config.yaml
n_layer: 12
d_model: 160
n_head: 2
n_kv_head: 1
head_dim: 64
d_mlp: 640
vocab_size: 1081
activation: "swiglu"
norm: "rmsnorm"
norm_place: "pre"
norm_eps: 1e-05
positions: "rope"
rope_base: 65100.0
rope_fraction: 1.0
qk_norm: false
attn_scale: 0.125
bias: "none"
tie_embeddings: false
parallel_block: true
init: "uniform"
init_std_qkv: 0.0395
init_std_o: 0.0
init_std_up: 0.0395
init_std_down: 0.0
optimizer: "adamw"
lr: 0.00209
beta1: 0.95
beta2: 0.99
weight_decay: 0.056
lr_head: 0.00534
grad_clip: 0.5
warmup_steps: 291
schedule: "wsd"
decay_fraction: 0.748
decay_shape: "linear"
final_lr_fraction: 0.02
batch_tokens: 16384
seq_len: 2048
doc_mask: true
train_tokens: 153500000
steps: 9369
dataset: "wikipedia_en"
MLP neurons of a small language model. Each row is named by its layer, matrix (gate and up: input weights) and neuron, and shows model dimensions 0-127. Each number is 128 + 24 x the weight over its row's rms, rounded and kept within 0 to 255. A neuron's up and down rows have the sign that makes its largest values positive.
After each neuron's rows, "fires on" lists the tokens most often at its 100 highest values on Wikipedia text that the model never trained on.

L4.gate285 [105 160 110 148 137 110 155 150 119  97 132 113 141 102 139 169 115 191 145 127  98 163 115 139 131 168 134  51 108 137 110 122 121  93 131  95 126 104 124 109 162 128 116 144 115 125 114 163 103 124  90 121 136  95 131 102 145 125 135 126 138 139 124 142 111 119 166  92 113  89  98 122 148 120 100 128 139 104 161 152 138 109 106 120  99 126 114 146 117 140 133 123  79 139  95 120  98 141  84 140 115 173 122 107 107 116 148 147 145 164 138 115 114 151 182 117  84 136 128 112 163 104  96  90  91  99 152 139]
L4.up285 [121 143 129  90 119  82 166 130 173 148 137 126 160 164 140 159 114 140  49 112 140 142 142 160 163 151 115 100 104 127 151 107 120 109 123 154 151 141 165 206  94 118 138 139 140 119 133 145 129  99 129 120 157 128  94 104 109 124 127 118 100 175 120 118 142 107 146 118 132 157 120 142 133 129 135 114  98 196 161 145 120  84 116 122 142 103 117 146 170 164 137 166 102 107 108 112 122 111 139 168 137 134 150 164 107 170  84 103 117 134 115 120 137 128  99 138 155 119 131  98 129  92 192 158 136 131 127 114]
fires on: "il", "y", "on", "et", "it", "as"

L8.gate55 [ 95 124 122 117 141 133  79  99 103 138 127 122 118 166 107 103 156 100 114 167 175  97  79 105 137 144 164 168 130 110 139 103 130 120  90 130 149 125  98 143 139 160  82 113  96 100 108 128 113 127 134 135 133 144 133 150 113 148 102 147 120 143 163 153 107 120 121 139 116  98 102 123 136 167 163 118 133 146 131 106 117 142 136 146 132 121 119 128 165 127 166 111 133 132 106 146  86 144 123 138 132 129 112 176 166 123 117 149 109 117 120 115 170  86 188 110 135 121 106  94 133 123 168 127 100 118 127 148]
L8.up55 [154 144  96 132 172 105  91  89 148 112 152 100 151 137 109 101 161 128 153 146 155 105 114 104 152 126 116 147 103  98 168 137  61 114 120 119 143 133 145 138 173 129 137 110 153 106 100 128 121 118 142 162 137 166 133 160 103 151 134 155 136 115 184 120 113 128  94 167 117 122 116 120 111 145 135 108 101  68  72 104 120 129 124 144 114 149 145 118 135 146 161 120 146 119 124 117 111 149 126 171 129 113 133 121 141 147 113 112 122 153  94 113 152  88 147 100 135 114 138 124 126 140 132 146  89  81 129 130]
fires on: "E", "il", "ol", "Ad", "di", "u"

L8.gate110 [156 138 133 112 112 135 126 128 144  85 126 136 119  91 105 139 140 130 124 135 153 141 117 105 157  68 138 139 163 121 123 124 158 127  91 139 105 134 121  96 151 141 102 128 105 101  89 160 102 159 110 151 152 119 109  91  86 128 115 200 149 135 104 127 148 126 184 112 117 122 162 115 103 165 115 141 122 130 127 131 122 131 136 141 128 130 138 174 117 113 111  99  79 140 102 163 153 116  83 103 105 147 106 153 128 135 125 179 107 114  74 125 111 147 190 125 130 122 101 135 110 152 133  56 116 108 147 111]
L8.up110 [145 142 123 167 140 113 152 152 159 129 163 128  93 130  95 110 129 103 101 158 142 165 125 112 127 107 151 127 102 114 109 129 124  85 125 132  95 132  90  91 115 101 115 164 130 107 134 134  82  84 119 111 137 113  36 119 125 154 127 139 132 167 153 110 132 151 172 127 127 120 171 134 107 133 157 129 149 117 117 157  88 187 164 144 113 146 107 143 121 129 125 122 115 150 147 141 119 147 129 155 136  77 112 152 150 161  80 145 110 128  51 138 136 125 119 153 149 111 106 172 107 137 119 111 112 149 149  99]
fires on: "ul", "| ", "res", "sy", "ay"

L7.gate7 [ 88 119 119  53 114 140 125 136 157 113 128  93  98 128 111 159 157 107  91 122 123 149 160 171 100 136  65 108  96 139 110 124 124 148  98 155 153 134 124 134 159  99 119 133 175  94 126 135 115 182 115 131 119 130 109 136 143 157 121 148 134 119 176 121 147 134 144  89 109 140 128 105 114 141 144 137  91  99 124 122 123 124  70 127 122 126 147 170 150 121 116 130 139 123 167 143 131  86 114 150 116 113 115 157 160 159 108  80  81 172 145 132 161 124 130 133 114 181 146 117  98 165 136 137 117 147 121 120]
L7.up7 [140 134 139 127 121 138 156  92 172 151  98 167 131 107 114 120 151 144 111  90 105 140 147 134 132 109 123 126  79 148 102 121  72 142 133  96 144 130 136  90 117 143 157 152 111 121 135 114 108 130 105 152 121 106  70 133 129 113 162 125 132 116 104  81 156 138 167 125  68 111 123 131  93 129 150 146 123 131 161 113 104 114  88 156 104 103 141 107 138 151 140 151 162 123 156 111  87  93 139 136 111 124 111 109 149 146 145 122 140 159 108 107 158 135 144 135  95 150 143 151 147 167 135 135 103 148 116  98]
fires on: "ac", "enc", "ec", "en", "ic", "ass"

L8.gate46 [126 140 143 171  92 151 144 156 140 112 114  95 161 136 160 149 102 160 112 119 159 122 130 175 183 183  92 112 112 178 120 123 159 133  93  96 129 148 132 110 163 124 161 113 157 115 121 133 140 147 117 159 144 120  98 154 101  93 115 125  98 110 121  98 107 146 139 142 156 149 112  79 143 173 163 146 139 116  97 149 147 164 113 145 120  91 140 119 117 126 141 120 130 169 105 132 173 118 138 116 128 115  94 153  67 123 145 144 147 117 131 135 161  93 152 113 147 124 130 127 136 106 135 134 121 151 152 144]
L8.up46 [141 119  99 165  85 136 137  85 145  99 112 125 153 114 147 116 148 142  97 132 145 144 129 173 127 157 155  89  98 173 142 108 129 146 119 117  86 127 142 157 115 132 156 186 139  94  63 130 181 146 143 113 128 113 129 144 158 139 156 132 143 125 164 107 101 125 116 141 117 127  76 125 124 121  83 132 107 117  92 115 149 138 104 147  83 131 159 125 172 147 150 141  97 164  88 137 147 108 136  93 128 135 126  91 138 129 166 143 173 139 118 121 162 114 132 143  85 144 118 113 170 117  71 130 141 128 122 108]
fires on: ")", "at", "ation", "u", "ong", "n"

L5.gate146 [141 154 113 125 184 125 102 164 113 116 199 124 122 132 122 142 107 140 109 148 175 149 123 116 124 165 135 145 113 124 105 118  73 132 108 134 119  87 135 155 189 107 126 139  98 142 112  88 130 132 109 104 167 126  76 113 109 159 127 171 148 134 145 137 105 155 111 121 120 117 100 102 189 125 114  93  95 145 120 101 122 167 137 135 176 119 111 124 116 128 144 138 117 122 132 138  71 109 112 125 122 137 134 119 137 137  77 116 144 137 157 148 150 107 105 135 157 125 161 137  86 134 166 145 116 113 110 100]
L5.up146 [128 120 127  92 152 142 141 100 106 140 173 159 121  93 141 104 138 156 160 131 121  85 163 133 111  98 141 169  90 103 179 137 135 169 154 113  95 147 113 103 159 147 146 158 162 151 104 111 156 119 109 104 126 148 167 164 109 159 114 140 159 120  96 155 102 177 133 111 124 143 107 110  98 145 163 109  90 126 125 145 126 146 136 148 165 123 128 122 160 103 129 134 148 120 157 133 115 120 137 158 144 106 161 135 116  74 148 126  99 152 120 121 115 121  72 116 165 110 125 114 162 102 143 151  96 120 119 145]
fires on: "u"

L5.gate22 [128  98 134 107  82 103 124 112 149  85 135 123  78 148 160 134  94 155 165 151 137 136  82  89 110  65 111  71 146 171  97  95 128  96 114 115 161 109 139 156 163 153 126 150 142 125 161 133 121 162 133 144 172 104  80 123 100 133 138 139  94 114 135 137 144 130 144 117 143 156 121 106 131 106 120  90 141 109  92 129 116 143  70 147 161  90 120 134 129  98 149 105  94 131 124 111 131 121 106 140 134 114 160 164 124 107 160 146 117 135 121 158  89 156 171 112 155 142 154 101 108 141 136 113 116 155 150 112]
L5.up22 [157 112 160 157  92 137 154  53 113 118 138 114 124 123 125 138  99 151 143  94  94  78  87  89  99 122 127 115 118  86 114 143 145 112 131 120 155 138  97 104 126 121 137 154 125 154 140 147 106  85 138 142 177 106 105 131 121 139 124  89 180 146 153 130  89 106 118 138 109 159 139 160  71 113 110 135 124 147 142 110 165 111 138 124 131 157 119  85 131 129 107 142 106 113 135 123 156 151 136 143 121 136 145 158  96 107 127  85 118 164 111 136 124 168 111 141 126 125 146 162 123  89 133 154  78 125 165 155]
fires on: "per", "sc", "ber", "er", "t"

L4.gate122 [160 136 102 139 157 146 115 111 141 147  83  96 107 148 123 109 127 133 128 122 137 140 134  80  82  78 148  70 131 112 147 107 163 111 136  94 167 143 109 150 126 118 132 130 123 151 109 147 141 125 126 153 120 126 125  98 123 131 131 110 132  91 117 147 153 134 106 102 116  83 167 136 141 113 112 127 104 121  48 101 147 162 170 159 156 109 123 123  86 128 146 169 104 128  88 102 148 151 150 148 175  89  97 113 124 122 124  71 117 122 103 122 142  91 140 148 118 171 151 135 144 118  89 123 146 135 127 159]
L4.up122 [125 107 172 149 114 148 131 117 138 107 124 127 146  80 135 147 127 141 149  86 119 134 142 114  93 138 101 158  92 132 114 144 165 136 138 108 133  88 131 131 154 124  94 175 141 150 128 176 125 113 144 140 111 104 151 149 153 113 114 129  71 147 111  79  95 137 131 130 139 104 123 123 122 144 124  79 118 126 149 145 113 154 159 121 142 149 169 136 109 147 134 109 137 126 135 118 142  96  96 145 149 104 114 100 145  84 108 154 193 165 117 142 131 163 116 142 148 112 131 200 138 114 137 133 114 146 125 125]
fires on: "ig", "ber", "by", "tor", "ul"

L5.gate362 [156 135 147 118 118 116 130 149 146  94  97 129 125  87  99 155 104 151 131 161 157 172 111 139 130 118 150 130 154 181 111 102 145 162 120 133 105 129 122 117 126 136 149 114 118 175 132 122 138 146 130 178 163 156 122  45 122 130 111 168 129 123 123 141 110 118 136 118 179 132 140 111 154 124 114 147 130 190 140 157 133 118 122 131 158  68  93 144 139 150  96 120 115 111 143 125  64 102 125 154 133 124  94  97 113 174 136 109 156 112 132 129  92 133  86 138  86 103 109 112 140 154 117 117 123 135 127 151]
L5.up362 [127 122 118 112 118 155 114 148 104 110 156 184 178 127 138 147 114 150 138 111 127  90 142 144 152  90  90 106  87 102 121 139 121 145 116 139 160 100 121  99 132 146 156 116 174 117 151 111  94 127 140 155 118 113 139 109 154 124 171 148 159 148 130  70 113 156 118 146 133 105 114  97 133  94  95 143 172 105  88 143  99 190  80 131 111 155 134  82 146 112 115 119 136 106 117  86 136 120 142 132 128 107 136 132 138 186 162 129 128 172 122 139 104 122 190 164 130 139 123 122 128 142 160 156 107 138 164 131]
fires on: "er", "ne", "res", "ce", "fac"

L2.gate179 [106 131  90 191 177  93 119 107 136 139 125 124 104 150 122 156 128 151 160 141 140 151 120 157 115 171 109 120 160 149 152 102 103 104 130 164 136  77 116 137 122 112 105 102 137 130  96 115 137 168 148 110  89 116 103 118  94 136 112 144  84  79 151 131 113 104 123 136 139 146 105 174 112 133 113 164 106  86 137 121 156 149 120 128 119 162 141 147 146 127 142 128 159 160 104 114  97 162 122 118 140 113 174 183 145 141  89 105 167 166 125 125 142  94  99 136 101 131 114 137 138 118 111 111 173 146 137 141]
L2.up179 [138 126 141  99 122 136 152  38 123 122 120 166 112 147 130 171 136 131 114 159 141 116 133 120 146 149 144 147 169 142 108 154 118 137 136 141 113 158  81 112 111 105  96 133  91 137  95 144 145 143 143 154 121 129 132  98 134 118 108 132 107 148 176 124 126 120 118  97 109 126 124 130 133 128 102 103 145 105 119  94 114 165 168 127 111 117 111 154 137 117 123 139 156 140 164 136  89 113 153 124  91 134 155 111 170 115 106 200 115 112  89 136 138 148 157 110 108 120 143 152 128 125 188 103 125 123 133 144]
fires on: "e ", "end ", "t ", "ly "

L8.gate631 [138 114 101 180 171 134 111 148 143 184 176 135 107 103  70 156 109 116 170 156 126 157 118 156 115 145 147 145  99 133 155 128 155 113 118  92 132 138 158 139 125 119 131 119 117  94 123  97 141 147 160  89  84 140 117  84 130 105 156 150 104 102  82 122 142 141 124 149  99 114 144 109 141 106 136 153 132 144 146 125 119 125 137 130 134 136 106  92  96 120 162 129 145 140 112  64 137 125 157 112 117  57 110 113 131 137 182 163 115 139 144 125 166 104 115 124 103 145 146 114 125 170 112 108 129 170 130 119]
L8.up631 [ 74 124 181 123 138  74 155 114 145 139 129 108 145 138 151  97 167 141  92 136 132  60 143 186 141 127 116 126 113 159 180 126  97 138 144 123 146 161 139 115 145 110 121 102 109 158  94  95 141 141 104 152 127 121 155 109 156 106 133  97 151 164 118 138 104 117 133 156 136 136 174 144 102 155 143 121 108 117 140 143 117 144 117 139 136 173 131 160 147 119 127 111 142 131 108 156 130 148 126 117 144 114 159 131 168 150 128 153 125 145 126 162  90 155  87 105  96 147 134 137 122 138 100 101 137 133 138 156]
fires on: "(", "i", "C", "arg", "ated "

L2.gate6 [189 126 140 146 133 117  93  80  84 138 156 138  99 173 126 155 122 125  81 118 145 156 132  81 120  84 125 131  86 152 128 110  93 151 120 129 168 128 135  66  98 179 119 134 104  98 154 119 122 123 172 124 128 135 113 127 128 120 142 114 135 126 120 131 142 130 116 124 127 151 142  85 144 142 146  99 137 137 148  78 153 127 122 134 150  82 130 138 143 140 130 149 146 155 157 128  88 127 102 115 142 104 103 107 116 105 141 159 128 134 116 116 117 112 119 134 118 139 158 133 131 132  87 116  93 118 148 160]
L2.up6 [134 123 104 150 131 159 116 111 153 166 105 123 160 157 158 140 188 135 140  95 144 132 103 135  71 127 108 117 108 120 128 104 110 141 129 115 148 111 178 165 123 115 157 150 144 160 107 153 147 164 134 181 117 103 154 119 141 105 111 118 100 102 127 129 107  91 110 122  84 150  97 117  81 109 114 105 127 131  75 141 138 131 147 151 112 159 106  97  88 134 153 172  74  85 119 113 150  96 136  40  90 131 144 146 137 104 159 147 132 156 150 120 131  93 145 150 104  90 124 143 130 146 111 122 159 130 136 171]
fires on: "one ", "his ", "not ", "ater ", ", "

L2.gate546 [153 104  84 140 100 116 113  70 112 121 134 139 134 143 156 150 147 105  95 126 164 122  89  82 166 126 111 103 126 131 127 148  85 124 133 145 174 153 112 117 109 159  95 122  91 113  88 174 120  88 143 113 116 122 154 138 134 128 112  85 119 130 133 159 139 138 148  87 132  90 113  78 159 153 120 125 139  98 124  91 120 133 138 146 166 148 147 130 171 143 138 131 134 150 144 134 134 132 140 111  96 158 114 124 129 125 126 192 125 138 135 141 128 127 169 125 114 160 183 113 121 124 139 129  60 170 140 154]
L2.up546 [ 94 123 140 116 109 145 157 143 120 147 128 102 112 164 110 131  59 155  92 137 124 114  95 124 138 125 123 160 112 146 123 134 141 139 122  81 119 121 114 103 151 128 107 125 108 133 142 132 110 145 148  86 169 122  96 130 152  70 132 110  86 158 122 110 165 113 109 100 177 126 125 171 103 113 141 198 148 118 126 139 130 118 145 144 132 151 103 172 179 148 136 134 127 144 134 145  93 177 170 127 163 133 165 131 153 168 102 109 134 122 170 129 117 139 115 158 153 147 131 136 128 137  92 116  92 114 130 121]
fires on: ") ", "is ", "a ", "A ", "on ", "his "

L4.gate481 [115 120 110  73 167  74 128 131 189 111 123 145 129 108 101 155 141 123 119 192 175 100 149 123 131 142 114 136 143 120 132 101 121 165 132 144 127 151 111 135 157 141 131 154 131 152 126 122 133 157 135 117 122 114 146  97 143 146 131 152 139 156 136 136 126 132 146 115 104 150 162  78 109 162 102 171 126 120 161 153 118 135  64 128 184 116  91 111 118 145 163 148 146 117 141 119 134 125  82 124 119 103 168 141  99 136 109 153 120 106 113 134 177 134  97 134 108  99 139 132 109 143 116 134 163 147 131 119]
L4.up481 [144  97 144  99 107 115  83 161 142 124 104 114 162 115 181 187 157 116 128 116 106 104 131 148 125 148 110 135 123  67 111 125 133 109 119 140 138 144  96 142 161 172 142 101 108 153  92 124 120 133 127 178 114 117  94 100 148 136 110 150 156 132 148  84 157 140 112  75  99 141 145 107  98 151 119 150 166 117 118 129 123 166 147 139 127 103 116 122 102 142 114 179 149 149 110 157 152 150  99 187 166 132 116 121  83 167 120 121 141 148 160 159 112 154 129  94 134 132 113 122 143 133 130 136 128 135  97 146]
fires on: "er", "m", "os", "ce", "ur"

L2.gate485 [182 130 113 159  90 100  68 158 116 116 130 143 130 186 137 172 145 134 132 138 131 157 122 134 102 110 114 127  83 198 123 127 113 163 101 125 154 148 128 125 102 159 123 152 127 113 164 193 114 105 139 136 165 138 112 102 104 116 154 160 135 140 153 135 104 161 124 150 111 119 132 114 132 119 144 118 137 148 155 126 152 127 105 139 151 115 101 131 147 130 138 115  85 138 143 162 144 146 135 134 141  87 165 153 115  87 152 135 139  90 117 143 139  73 131 141 145 102 130 119 149 141  80  94  88 170 130 132]
L2.up485 [161 147 122 162 114  97  95 116 152 123 123 100 112 170 190  82 140 126 130 160 106 115 140 168 113 130 124 123 117 146 120 140 134 122 120 102 128 148 124 160  87 133  96 116  87 118  99 158 160 158 134  91 133 125 115 114 121 114 122 135  96 171 181 155 169 118 123 112 141 152 132 131 154 130 147 140 113  97  85  97 171 132 179 128 109 161 101 135 131 159 185 150  99 105 150 141 107 145 103 147 110 136 135 127  97 152  99 149 135 145 117 119 146 104 113 126 110 139 142 113 172  96 129 101 128 109 135 113]
fires on: ", ", "9 "

L8.gate134 [142 153 109 119 106 150 152 107  93 148 139  83 134 122 120 126 124  62 117 156 133 135 144 121 115 126 117 130 113 154 124 122 159 125  96 178 114 129 148 128 143  86 145 134 132 119 165 138  72 146  79 154 116 152 131 133 134 130  73 154 110  95 171 119 157 108 136 109  98 129 120 124 112 103 129 104 142 125 134 141 136 121 151 150 120 128 164 148 136 119 131  95 178 121 184 151 135 160 136 130 101 100  98 147 179 134 116 101  85 144 129 135 138  84 121 165 100 129  98 108  75 157 154 106 142 155 101 115]
L8.up134 [147 149 125 166 129 154 135 136 126 122 125 128 121 133 124 131 121 137 124  94 143  81 127 113 143 126 160 139  98 130 112 116 203 117 138 164  84 106 110 139 103  85 110 174 128 153 133 114 117 127  89 135  95 113  99 140 149 110 140 126 142 109 146 120 147 107 109 125 112  78 116 134 134 145 124 163  89 138 121 168  90  79 179 106 178 135 133 135 151 159 112 115 135 139 145 154 137 157 132  69 125 126 139 136 172 126 117 137 148 112 132 137 144 111 127  99 124 172 128 108  94 129 203 196 138 129 118 161]
fires on: "al", "ac", "ak", "h", "ic"

L7.gate469 [135 147 123 102 157 122 125  91 133 143 140 125  81 144  64 149 154  84 114 130 188  96 142 103  92 174 128 132 113  88 124 116 119 164 165 163 130 107 130 124 102 149 112 123 124 105 129 115 128 114 123 138 142 140 124 150 141 152 130 101 152 148 156  97  98 100  96 109 103 116 156  83 136 161 138 131 122 148  64 132 125 136 116 160 140 131 127 128 123 123 117 103 123 113 157 114 115 125  93 127 104 113 122  81 125 143  78 134  95 145 186 104 134 112 132 131 151 126 130 123 131 109 126 174 147  99 126 102]
L7.up469 [178 159 150 123 139 115  73 127 100 118 178 138 150 106 148 140 122  80 149 153 133 142 122 179 130 127 147 120 115 130 133 140 114 158 132 101 125  95 130  98  93 138 151 170  97 166  93 108 112 141  95 133 119 126 147 134 149 101  98 149 123 147  92 105  78 132 127 139  87 102  91 106 125 126 186 158 183 137 148 169 120 112  99 113 129 143 129 133 176 136 120 124 150 149 117 142 135  91 105 126 108 110 115 124 109 100 148 147 157 112  87 122  99 142 130 123 111 132 141  84  97 121  60 130 127 119 141 126]
fires on: "u", "ti", "g", "es", "ec"

L8.gate19 [143 118 127  84 138 169 159 112 121  90 118 125 136 133 108 130 149 139  80 120 148 141 107 108 141  72 107 115 131 137 131 134  94 126 107 150 160 117 130 138  88  99 160 150 136 139 139 107  92 172 146  88 197 122 102 115 119 136  82 138 117 116 119 147 130 111 138 143 107 131 151 148 113  86 104  91 142 137 132 189 123 116 119 135 128 135 105 130 109 104 115 128 145 120 176 149 151 125  73 137 156 127  89 166 173 150 105 109  67 151  99 128 138 178 137 148  97  85 113 134  97 167 139  98 119 135 114 133]
L8.up19 [184 115 159 127 125  98 127  91 121 163 102 145 119 154 135 113 113 123 143 136 128 166 126 163 110 105 131 117 138  95 120 149 106 122  99 141 142 120 156  89 134 124 140 139 100 149  89 107 109 146 144 106 108 156 160  92 149 120 120 163  87 153 122 122 109 131 171 119 108 120 151 104 121 122 119 118 106  86 178 110 118 130 139 137 105 117 137 170 124  48 103 133 121 115 149 110 176 170 135 147 135 132 120 123 100 151 117 135 138 152 109 143 154 143 163 142 168 111 114 115 123 189 144  72 105 120 125 134]
fires on: "res", "ul", "os", "es", "em"

L4.gate403 [110 137 105 137 151 122 153 138 108 144 138  98 127 147 153 150 106 126  96 150 144 121 105 115 121 160  68  97 112 172 151  98 172 149 116  96 158 166 136 116 148  69 124 119 110 128 149 131 117 123 110 131 123 142 138 132 128 155 156 133 135 144 127 197 159  81 126 139  83 166 109 132 119 133  92 140 138 136 117 174 186 109 121 137 122 119 107 172 114 147 161 126 100 103 121  89 121 122 142 103 134 137 137 129 142  92 140 137 120 157 114 120 115 136 149  98 114 131 190 132 117 111 141 113 119 140 145 145]
L4.up403 [172 104 102 143 120 152 131 107 151 100 172 135 104 117  98 120 108  98 152 170 134 167  86  94 166  84 109 103 135 114 135 122 137  94 106 142 105  91 156 124 135 111 113 114 130 127 127 108 129 134  94 109 159 137 164 151 154 139  97  94  99 197 171 138 145 180 116 135 124 149 105 183 144 105 128 100 107 159 102 139 102 119 127 103 113 121 134 132 113 122 173 143 101 136 123  83 112 134 142 165 169  94 134 127 104 142 127 114 152 129 144 127 127  64 117 146 110 107  92 151 112 122 167 144  85 138 121 122]
fires on: "on", "a", "et", "em", "at"

L2.gate204 [118 135 124  89 161 137 136 115 104 107 164 104 122 195 158 155 168 112 141 122 131 157 105 163 107  93 132 134 144 182 129 145  91  88 130 115 111 134 129 129 125 137 102 119 121 140 136 131 100  54 122 104 128 104  93 129 141 100 143  99 105 148  96 170 108  88 136 134 128 135 109 131 122 133 142 123 151 110 115  89 134 106 101 115 118 127 148 136 154  92 142 151 123 145 161 128 140 140 154 110  92  82 135 122 130 103 135 122 132 100 127 130 144 116 138 146 189 129 130 104 144 128  92 121  97 155  87 165]
L2.up204 [ 99 117 137  52 106 122 110  67 158 105 147 137 123 171 159 158 123 150  85 147 130  95 105 117 120 141 132 121 124 143 131 131 105  97 154  94 111 142 128 119 151 110 132 140 106 102 132 159 145 130 132 161 141 129 104  93 125 127  97 139 125  89 124 153 114  75 119 106 105 112 116 144 115 127  73 160 160 157  77 129 106 152 169 149 136 173  94 140  93 131  86 145  89 118 142 100  74 152 139 160 139 165 147 105 141 149  92 115 113 152 116 129 114  85 134 127 160 165 143 168 158 124 146 143 111 109 114 139]
fires on: "on ", "ost ", "or "

L2.gate421 [ 78 151 107  77 153 148 123  95 155 111 144 134 127 146 113 139 153 170 157 159 147 129 162 132 107 164 148 167 139 112 101 130 127 106 128 136 148 167  94 142 124 141 153 108  90 120 138  97 142 128 124 129 135 130 108 117 127 109 127 110 111 130 132 103 102  79 116 133  55  98 102 125 136 135 128 116 132 159 116 142  91 134 128 140 125 154 121 142 121 154 136 123  80 139 147 135  95 171 142 145  76 172 163 183 133 161 140 124 162 117 112 116 133 112 167 133 168 148 157 143 106 100 113 149  75 167 118 117]
L2.up421 [119  94 168  64 119 147 126 125 159 158 136 125 152 137 135 155 159 144 160 189 149 130 144 159 105 130 105 145 126 107  90 146 134  75 148 132 115 131 122 143 143 126 174 113 142 119 135 147 165 136 143 116 139 148  96 117 154 118 159 135 123 123 139 118 120 103 120 142 101  82  85 121 107 134 121 169 161 143  56 158  80 129 138 135 103 135 133 152 146  80 141 106  92 135 172 134  84 134 125 154 114 126 165 140 134 168 139 137 132 119  79 133 130  87 148 137 117 135 143 152 112 110 112 126 137 153 115 134]
fires on: "on ", "ever", "time ", "im ", "ts", "ame "

L8.gate211 [147  95 144 108 161 150  94 104 132 137 119 139 106 132 101 156 131 140 129 186 105 159 122 133 128 131 146 153  70 157 115 110 124  66 154 148 182 118 124 101 121 129 112 108 126 124 165 177 117 111 157  63 159 120 132 123 152 154 151 146 146 164 177 135 103 135 118 134 106  97 138 113  84 138 133 185 101 162 143  93 135 163  71 110 124 114 112 116 129 131 126 122 115 146 131  89 132 128 109 117 154 162 135 140 134 168  73 132  87 116 136 132 159 144 122 134 149 115 125 179 107 169 128 118 106 157 119 141]
L8.up211 [102 126 132 123 165 124 136 145 156  98 148 130 113 136 109 143 133 119 155 117 123 122 190 110 105 109 100 152 128 102 116 121 132 104 173 181 113 141 139 150 136 159  86 124 179 176 120 118 113 111 169 137  95 136 111 133 152 137  84 124 110 140 168 125 151 128 157 143  71 128 127 119 160 116 129 149 171 184 132 135 127 140  96 150 114 111 129 159 164 151 165 142 131 157 129 149 147 140 128 122 120 143 149 146 104 167 137 106 106 104 115 139 121 131 193 120  99 107 127 156 132 117  89 117 153 205 132  92]
fires on: "ex", "m", "t", "ur", "at"

L5.gate84 [142 141 125 121  88 147 116 153 110 141 153 122 121 121 152 142 123 154 126 125 120 179 160 134 113  96 127 149 117 150 136 152 166 149 118 147  91 165 100 135 137 188 136  76 131 122 147 141 115 142 138 108 145 135  78 124  62 157 153 152 120 132 124 165 123 135 126 151 134 154 115  65 114 126 164 139 142 153  92  96 128 123 188 125 138 120 136 106 123 121 146 110 129 139 121 113 171 132 121 119 144  84 131 132 100 101 112 120 129 131 145 121 157 109 176 170 139 130 133 166 132 114 160 110 135 148 121 131]
L5.up84 [139 171 119 156 106 140 119 130  95 168 107 105 148 126 125  83 160 161 124 145 138 138 148 135 135 125  86 125 108 126 110 111 139 139 146 153 119 148 138 154  77 120 145 161 145 116 121 101 117  86 145  99 124  97 145 163 105  92 127 127  99 126 137 140 128 133 109 102 144 101  85  89 108 113 117 124 136 128 108 127 159  99 158 170 111 129 121 115 152 135 152 111  98 146  99  95 149 171 123 138 152 107 133  96 105 149 140 143 114 132 113 159 143 108 164  91 134 148 125 119 156 141 118 150 161 102 101 201]
fires on: ", ", "vi", "9 "

L5.gate443 [126 164 136 144 124 136 152 161  95 143 150  95 109  83  93 133 125 103 118 159 148 124 135  97 144 132 131  88 127 112 143 157 149 131 132 124 106 115 138 159 104 107 132 139 112 126  69  97 121 141 131 122 126 143 147  94 123 131  71  90  90 151 109 171  85 104 136 165 186  86 155 113 136 119  92 130 111 138 123 111 144 156 162 155 141 178  60 113 129 130 113 128  94 101 133 126 112 143 113 124 143 112 117 161  79 137 116  97 150 120 132 141 158 131 124 161 116 155 131 137 122 138 140 125 176 130 137 145]
L5.up443 [126 143 128 146 180 154 132 114  99 113 165 111 130 123 130 106  83 102 136 117 167  76  88 119 198 168 147 135 125 129 171 158 112 142 118 142 143 103 122 140 144 120 152 141 124 171 113 141 103 128 131  85 119 124 167 144 157 158 122 145 169 101 130 151 141 111 133 174 129 112 127 179 139 146 143 177 133  98 126 106 108 143 120 118 125 146 141 103 152 136 138 121 101 116 117 113 138 145 188 145 118 135 127 144 124 132  94 104 139 139 112 139 174 140 172 101  97 100 138  79 141 147 133 113 111 117 116 155]
fires on: "198", "196", "197", "ay", "em", "= "

L5.gate202 [ 68 127 170  85 132 163 152 131  80 112 167 139 114 112 138 132 115 118  99 114 105  88 104 111 137 126 135 131 117 135 114 139  90 105 134 155 125 108 163  89 107 155 112  95 110 117 103 118  85 145 111 106 123  95 131 124 144 175 135 147 129 128 135 101 107 141 132 198 101 132 115  98 146 162 168 153 129 104 144 173  98 166  95 132 143 106 125 130 135 103 108 124 154 115 101 128 138 118 110 149  77 108 110 129 138 155 140 158  80 121  98 149 138 100 153  98 129 147 106 104  74 175 126 120 105 164 105  92]
L5.up202 [114 128  90 101 131 138 154 146  93 133 138 116 118 171 147 111 121 141 137 124 161 128 103 163 104  89 184 140 111 131 118 135 121 175 130 147 119 127 148 117 102 110 104 194 118 102 173 159 125 126  90 139 182 124 143  91 128 142 115 142 109 124 110 100 149 134 105 120 184 151 183  99 123 116 105 101 141 137 153 147 132 142 131 106  89 120 130 140 160 136 114 103 119 158 112 152 119 122 138 143  94 107 157 123 111 143 133 106 143  91 144  90 117 123 141 135 160  74 142 128 111 119  97 121 132 151 131 143]
fires on: "ot", "v", "ist", "res", "g"